config.yaml
d_model: 320
activation: "swiglu"
norm: "rmsnorm"
norm_place: "pre"
norm_eps: 1e-06
tie_embeddings: false
parallel_block: false
init_std_up: 0.0263
init_std_down: 0.0
optimizer: "adamw"
beta2: 0.98
lr_head: 0.00795
decay_fraction: 0.398
train_tokens: 1247000000
steps: 9514
MLP neurons of a small language model. Each row is named by its layer, matrix (gate and up: input weights; down: output weights) and neuron, and shows model dimensions 128-191. Each number is 50 + 15 x the weight over its row's rms, rounded and kept within 0 to 99. A neuron's up and down rows have the sign that makes its largest values positive.
After each neuron's rows, "fires on" lists the tokens most often at its 100 highest values on Wikipedia text that the model never trained on; "fires before" lists the tokens most often just after its 100 highest values on Wikipedia text that the model never trained on.

L13.gate94:66 35 87 37 54 73 43 40 60 46 30 64 28 43 39 66 50 62 38 13 33 56 44 51 73 44 42 55 34 50 48 50 75 48 11 36 49 59 44 42 54 51 81 65 76 25 59 44 65 56 44 39 28 38 47 47 44 47 43 48 66 45 52 58
L13.up94:36 57 60 60 49 57 35 50 39 12 29 68 47 58 47 45 64 56 42 42 34 40 52 51 30 67 18 54 69 72 44 37 70 69 39 63 42 65 53 50 38 35 61 42 39 56 95 42 51 60 57 31 37 86 42 34 41 52 52 52 51 57 65 26
L13.down94:39 58 10 35 64 60 44 51 24 62 61 47 63 51 60 63 57 56 67 61 42 41 09 41 28 51 52 33 66 27 58 28 63 25 66 46 42 47 57 22 25 47 34 20 37 34 42 28 27 73 23 41 41 61 77 31 33 26 31 49 37 67 53 33
fires on: " m", ",", " wh", " March", " April", "7"
fires before: " ", ")", "om"

L5.gate531:45 40 35 47 65 36 21 39 42 62 28 36 51 71 43 54 33 49 37 51 51 45 52 62 47 74 48 51 18 20 54 55 33 39 61 63 57 53 44 51 37 41 10 44 47 09 68 43 52 44 15 44 73 48 46 26 63 65 67 74 46 63 69 39
L5.up531:49 35 29 58 39 25 25 40 68 56 46 52 54 61 11 57 27 35 70 39 61 27 53 70 37 80 41 76 47 00 62 58 35 65 48 55 52 35 52 33 46 49 21 55 59 47 59 36 67 46 29 44 61 40 52 40 41 45 70 68 41 63 43 30
L5.down531:32 46 42 53 36 22 35 38 48 41 31 48 46 32 51 64 28 64 41 68 73 63 52 69 76 62 30 59 52 24 29 69 43 52 55 43 65 72 47 51 38 37 48 57 49 62 49 39 46 46 62 44 79 49 35 46 46 51 54 46 40 51 51 39
fires on: " def", " Rep", " dep", " rep", " Dep", " opp"
fires before: "ublican", "artment", "resent", "e", "eat", "end"

L5.gate380:44 31 51 47 32 39 59 26 38 40 60 68 44 52 50 63 32 49 56 53 62 64 31 75 63 41 48 58 30 59 31 69 60 40 54 37 26 59 35 43 43 46 41 51 53 60 43 51 75 56 35 51 66 54 36 39 68 56 67 43 54 61 85 58
L5.up380:46 27 60 38 35 37 46 41 52 40 75 60 59 54 81 79 34 58 54 74 61 35 44 79 55 40 32 65 48 66 50 51 36 45 55 45 38 51 51 36 52 44 48 43 39 57 24 40 71 57 38 61 78 68 52 63 58 62 84 44 28 65 58 55
L5.down380:42 49 68 60 45 27 54 32 37 46 58 56 52 65 80 68 54 58 64 48 61 46 43 80 51 49 38 46 35 46 41 33 48 50 36 42 37 51 34 40 51 33 41 53 43 59 42 50 56 75 48 59 79 66 66 42 65 51 64 49 45 65 73 46
fires on: " se", " te", " po", " nov"
fires before: "em", "ats", "lected", "et", "x", "ac"

L11.gate20:20 43 24 47 85 45 75 58 18 61 51 68 57 36 80 51 44 17 64 28 58 39 54 37 46 43 42 56 70 53 58 44 68 47 43 62 54 50 88 48 29 34 54 40 80 31 16 69 52 65 62 49 33 39 87 43 43 35 50 39 82 48 52 36
L11.up20:33 46 36 42 68 31 40 41 60 56 88 41 44 39 57 43 46 52 35 48 50 58 58 44 66 48 54 53 43 41 54 25 56 64 43 66 57 47 67 39 85 91 34 62 68 40 44 29 68 45 55 43 46 44 46 73 59 47 20 54 58 37 55 44
L11.down20:38 44 37 48 44 40 53 42 57 31 63 50 45 40 59 51 52 33 38 55 36 55 56 68 62 52 44 36 73 50 60 43 64 60 62 56 63 72 56 31 47 52 66 62 67 70 37 40 35 39 67 80 46 59 50 31 59 48 19 53 78 57 40 44
fires on: ".", ")."
fires before: " He", " The", " It", " W", " She"

L11.gate740:73 29 39 44 61 57 44 10 42 30 54 48 48 39 68 41 48 48 48 40 52 47 40 35 81 69 34 64 51 63 48 81 33 49 57 54 47 61 41 20 58 43 62 46 54 16 55 50 67 49 62 22 41 55 49 49 34 52 23 74 59 60 62 35
L11.up740:45 72 57 47 32 68 47 68 53 35 36 42 59 43 41 36 28 30 40 47 62 51 45 52 47 36 68 54 40 59 10 44 63 69 57 55 59 59 52 45 75 54 67 53 58 46 44 56 80 50 44 56 46 48 70 45 50 06 40 48 59 50 53 56
L11.down740:39 61 64 65 45 68 40 23 44 49 50 51 38 44 45 25 21 36 62 32 38 65 50 44 64 43 48 63 52 55 57 67 36 66 54 53 70 84 49 54 66 39 42 34 66 23 50 20 48 74 57 56 44 53 59 56 42 15 55 38 49 54 45 56
fires on: " at", " At"
fires before: " the", " le", "l", "m", "t"

L6.gate118:44 45 47 54 33 42 77 51 47 33 58 66 56 51 66 61 47 44 55 35 42 49 33 66 53 68 64 78 30 35 81 44 64 68 68 50 57 71 33 40 23 47 39 45 60 63 63 30 61 42 66 58 52 48 25 70 66 32 41 50 72 30 77 46
L6.up118:30 77 46 44 63 70 79 59 34 17 54 87 63 31 65 48 32 44 58 34 55 46 45 62 42 73 62 76 30 36 51 69 61 57 69 59 53 69 44 28 52 67 32 53 40 69 83 63 46 72 92 53 61 26 39 54 61 59 31 48 77 29 62 19
L6.down118:41 81 50 36 56 56 57 59 30 44 46 70 54 12 43 21 60 49 61 45 41 54 59 57 37 61 53 40 45 47 49 53 44 59 63 54 39 57 56 49 79 51 43 67 28 60 73 66 54 49 59 48 36 35 56 37 44 45 50 51 43 46 36 45
fires on: "|", ")\n", "\n", ".\n", "t", "he"
fires before: "-", " "

L6.gate239:50 40 59 56 61 49 55 50 41 19 40 53 50 27 53 47 56 44 77 43 50 30 41 40 56 76 55 57 47 40 26 45 56 79 30 27 64 53 37 56 21 56 68 52 24 45 84 51 40 62 67 44 44 39 48 51 58 68 44 47 57 61 68 61
L6.up239:73 44 58 44 41 42 53 46 36 25 41 55 14 49 55 36 60 37 78 52 47 58 55 45 43 64 55 48 11 53 53 50 93 68 32 41 34 58 61 56 37 72 51 75 36 47 62 72 43 56 49 39 58 49 42 72 29 49 27 71 38 61 39 48
L6.down239:80 72 34 41 42 49 35 46 43 44 19 36 17 41 46 27 65 56 41 33 33 54 57 51 20 48 39 59 45 49 82 42 59 62 40 52 53 57 47 41 58 55 59 59 33 30 66 48 53 35 42 56 29 43 33 65 37 23 44 45 36 66 34 27
fires on: "\n", ")\n", ";\n", "orn", "il", "ris"
fires before: "-", "ing"

L9.gate827:96 56 26 33 55 34 53 72 73 30 65 67 51 37 37 48 32 75 37 44 36 34 61 78 41 47 47 62 44 52 49 37 59 44 56 36 40 73 49 69 24 48 37 42 36 65 36 48 71 73 60 52 39 42 48 46 60 41 53 42 40 38 56 37
L9.up827:22 17 30 46 55 49 25 37 46 31 51 44 48 17 51 52 53 39 67 64 51 45 45 66 71 45 51 46 66 70 63 36 51 60 51 80 25 55 58 60 39 53 62 66 35 37 35 40 47 49 65 63 30 40 15 52 58 60 72 52 79 31 50 28
L9.down827:46 61 56 55 50 35 73 64 60 41 43 47 60 39 54 24 44 59 47 44 59 46 72 68 53 82 28 46 42 37 60 62 67 50 57 34 71 51 32 35 44 81 56 39 69 30 58 37 56 46 46 62 43 40 64 59 34 54 44 33 47 36 53 55
fires on: "\n", ")\n", ";\n", "\n\n", " |\n"
fires before: "-", "2", "|"

L5.gate38:65 29 39 67 47 33 50 59 59 25 47 55 55 48 51 43 52 50 49 38 43 59 66 73 72 65 57 60 33 40 59 74 17 75 27 35 45 61 54 60 80 52 37 43 70 63 58 44 62 47 59 50 41 54 47 60 66 85 16 64 62 60 35 35
L5.up38:49 52 42 43 88 57 45 69 54 34 52 51 77 56 45 39 53 37 37 73 40 61 50 60 55 47 37 61 48 25 61 60 63 36 51 46 46 60 63 58 64 36 20 47 58 74 38 33 34 38 47 59 44 61 83 61 60 47 59 59 79 57 36 41
L5.down38:57 42 46 55 43 60 45 52 53 53 62 50 41 72 38 28 41 44 58 47 48 48 43 69 62 65 45 42 53 42 66 48 41 48 37 45 43 39 47 79 59 34 51 49 45 53 41 38 15 58 45 70 62 54 62 46 79 49 35 53 73 44 29 45
fires on: "ater", "r", "l", " soc", " Soc"
fires before: "ial", "ied", "n", ".,", "ic", "iety"

L5.gate544:63 53 21 79 40 62 37 41 47 50 30 54 52 54 52 32 30 36 13 40 45 62 38 50 80 27 53 65 26 27 49 59 79 29 61 33 38 72 47 65 35 92 48 36 46 69 32 62 41 34 50 59 35 48 19 65 53 61 51 55 58 31 23 53
L5.up544:56 47 50 78 38 55 36 24 60 54 15 37 59 45 70 37 16 20 70 60 52 60 23 60 48 46 56 54 39 30 84 36 70 47 53 38 62 68 36 44 51 40 04 29 41 40 49 57 47 52 71 81 41 54 41 63 57 57 73 55 37 40 34 50
L5.down544:52 56 45 75 34 36 27 52 52 52 25 59 34 53 53 39 47 39 46 41 62 65 55 59 52 44 38 51 32 17 49 34 52 43 48 50 48 63 38 27 48 62 29 53 43 53 44 45 45 45 90 67 54 49 47 43 42 54 64 67 32 42 33 42
fires on: " Rep", " opp", " prop", " add", " rep", " refer"
fires before: "ublican", "osed", "osition", "resent", "red", "ort"

L11.gate758:62 49 57 58 54 70 33 38 77 63 12 54 01 68 59 47 44 66 41 38 46 12 63 52 52 49 51 70 66 16 59 58 83 36 42 47 47 31 44 52 38 38 48 53 31 64 20 43 56 25 52 66 69 43 70 55 58 77 58 53 66 60 32 39
L11.up758:50 45 76 11 47 30 35 41 49 61 68 54 41 51 63 60 46 50 46 46 31 54 44 68 71 69 58 57 33 20 57 57 58 36 34 61 61 68 31 42 62 00 47 45 49 68 59 39 52 49 71 70 43 63 35 59 45 34 65 57 61 50 99 53
L11.down758:23 23 63 45 50 55 32 73 22 63 44 69 48 37 63 77 55 41 84 27 20 49 52 50 61 50 49 55 25 41 47 71 56 42 34 71 84 60 45 46 50 52 52 50 36 64 46 46 42 64 37 45 38 64 53 79 61 68 50 39 83 74 62 51
fires on: " February", " April", " March", " January", " October"
fires before: " "

L10.gate604:32 47 41 25 58 50 65 50 24 19 72 79 38 45 71 92 38 53 68 53 47 40 70 53 56 55 32 43 57 64 49 56 64 41 39 48 69 53 71 57 39 38 82 77 66 62 13 44 71 39 52 56 25 47 44 35 43 62 66 47 65 23 45 56
L10.up604:55 44 38 39 52 47 39 56 54 13 24 48 15 59 76 70 64 35 50 45 63 78 64 29 62 37 67 41 23 73 38 72 77 54 48 41 69 54 60 62 66 65 44 71 46 52 39 41 55 31 37 46 27 47 40 43 64 76 57 31 52 57 49 64
L10.down604:31 67 49 39 57 28 49 86 39 58 52 67 42 38 83 40 58 46 47 24 35 55 54 35 68 64 57 61 62 42 69 63 61 57 59 39 60 42 58 58 41 41 63 69 62 54 34 32 49 63 63 45 50 41 56 46 42 68 31 83 54 53 45 50
fires on: ".", ").", " ."
fires before: " It", " The", " In", " He", " She"

L5.gate439:98 43 66 68 47 62 53 28 30 43 36 60 48 54 53 61 36 29 52 48 65 61 48 72 69 35 50 50 58 37 39 43 58 39 30 28 48 56 72 45 42 23 60 59 47 55 72 40 53 57 41 35 79 22 71 64 87 54 64 57 47 83 30 50
L5.up439:73 34 54 50 33 60 47 30 30 39 72 82 71 68 47 54 61 35 48 34 53 43 49 74 45 27 61 52 59 39 69 31 55 40 36 36 46 67 67 43 60 43 38 53 46 49 73 43 56 54 49 28 51 28 68 46 56 73 86 48 48 70 23 44
L5.down439:64 57 47 45 34 71 72 39 36 59 49 71 44 76 45 48 48 47 42 41 65 69 32 68 59 20 39 59 55 67 57 25 44 47 32 44 48 54 54 70 50 48 65 65 47 54 66 34 67 42 63 38 81 20 61 43 69 58 65 63 21 65 27 65
fires on: " organ", "gan", " activ", " commun"
fires before: "ized", "ization", "ist", "ic", "ate", "iz"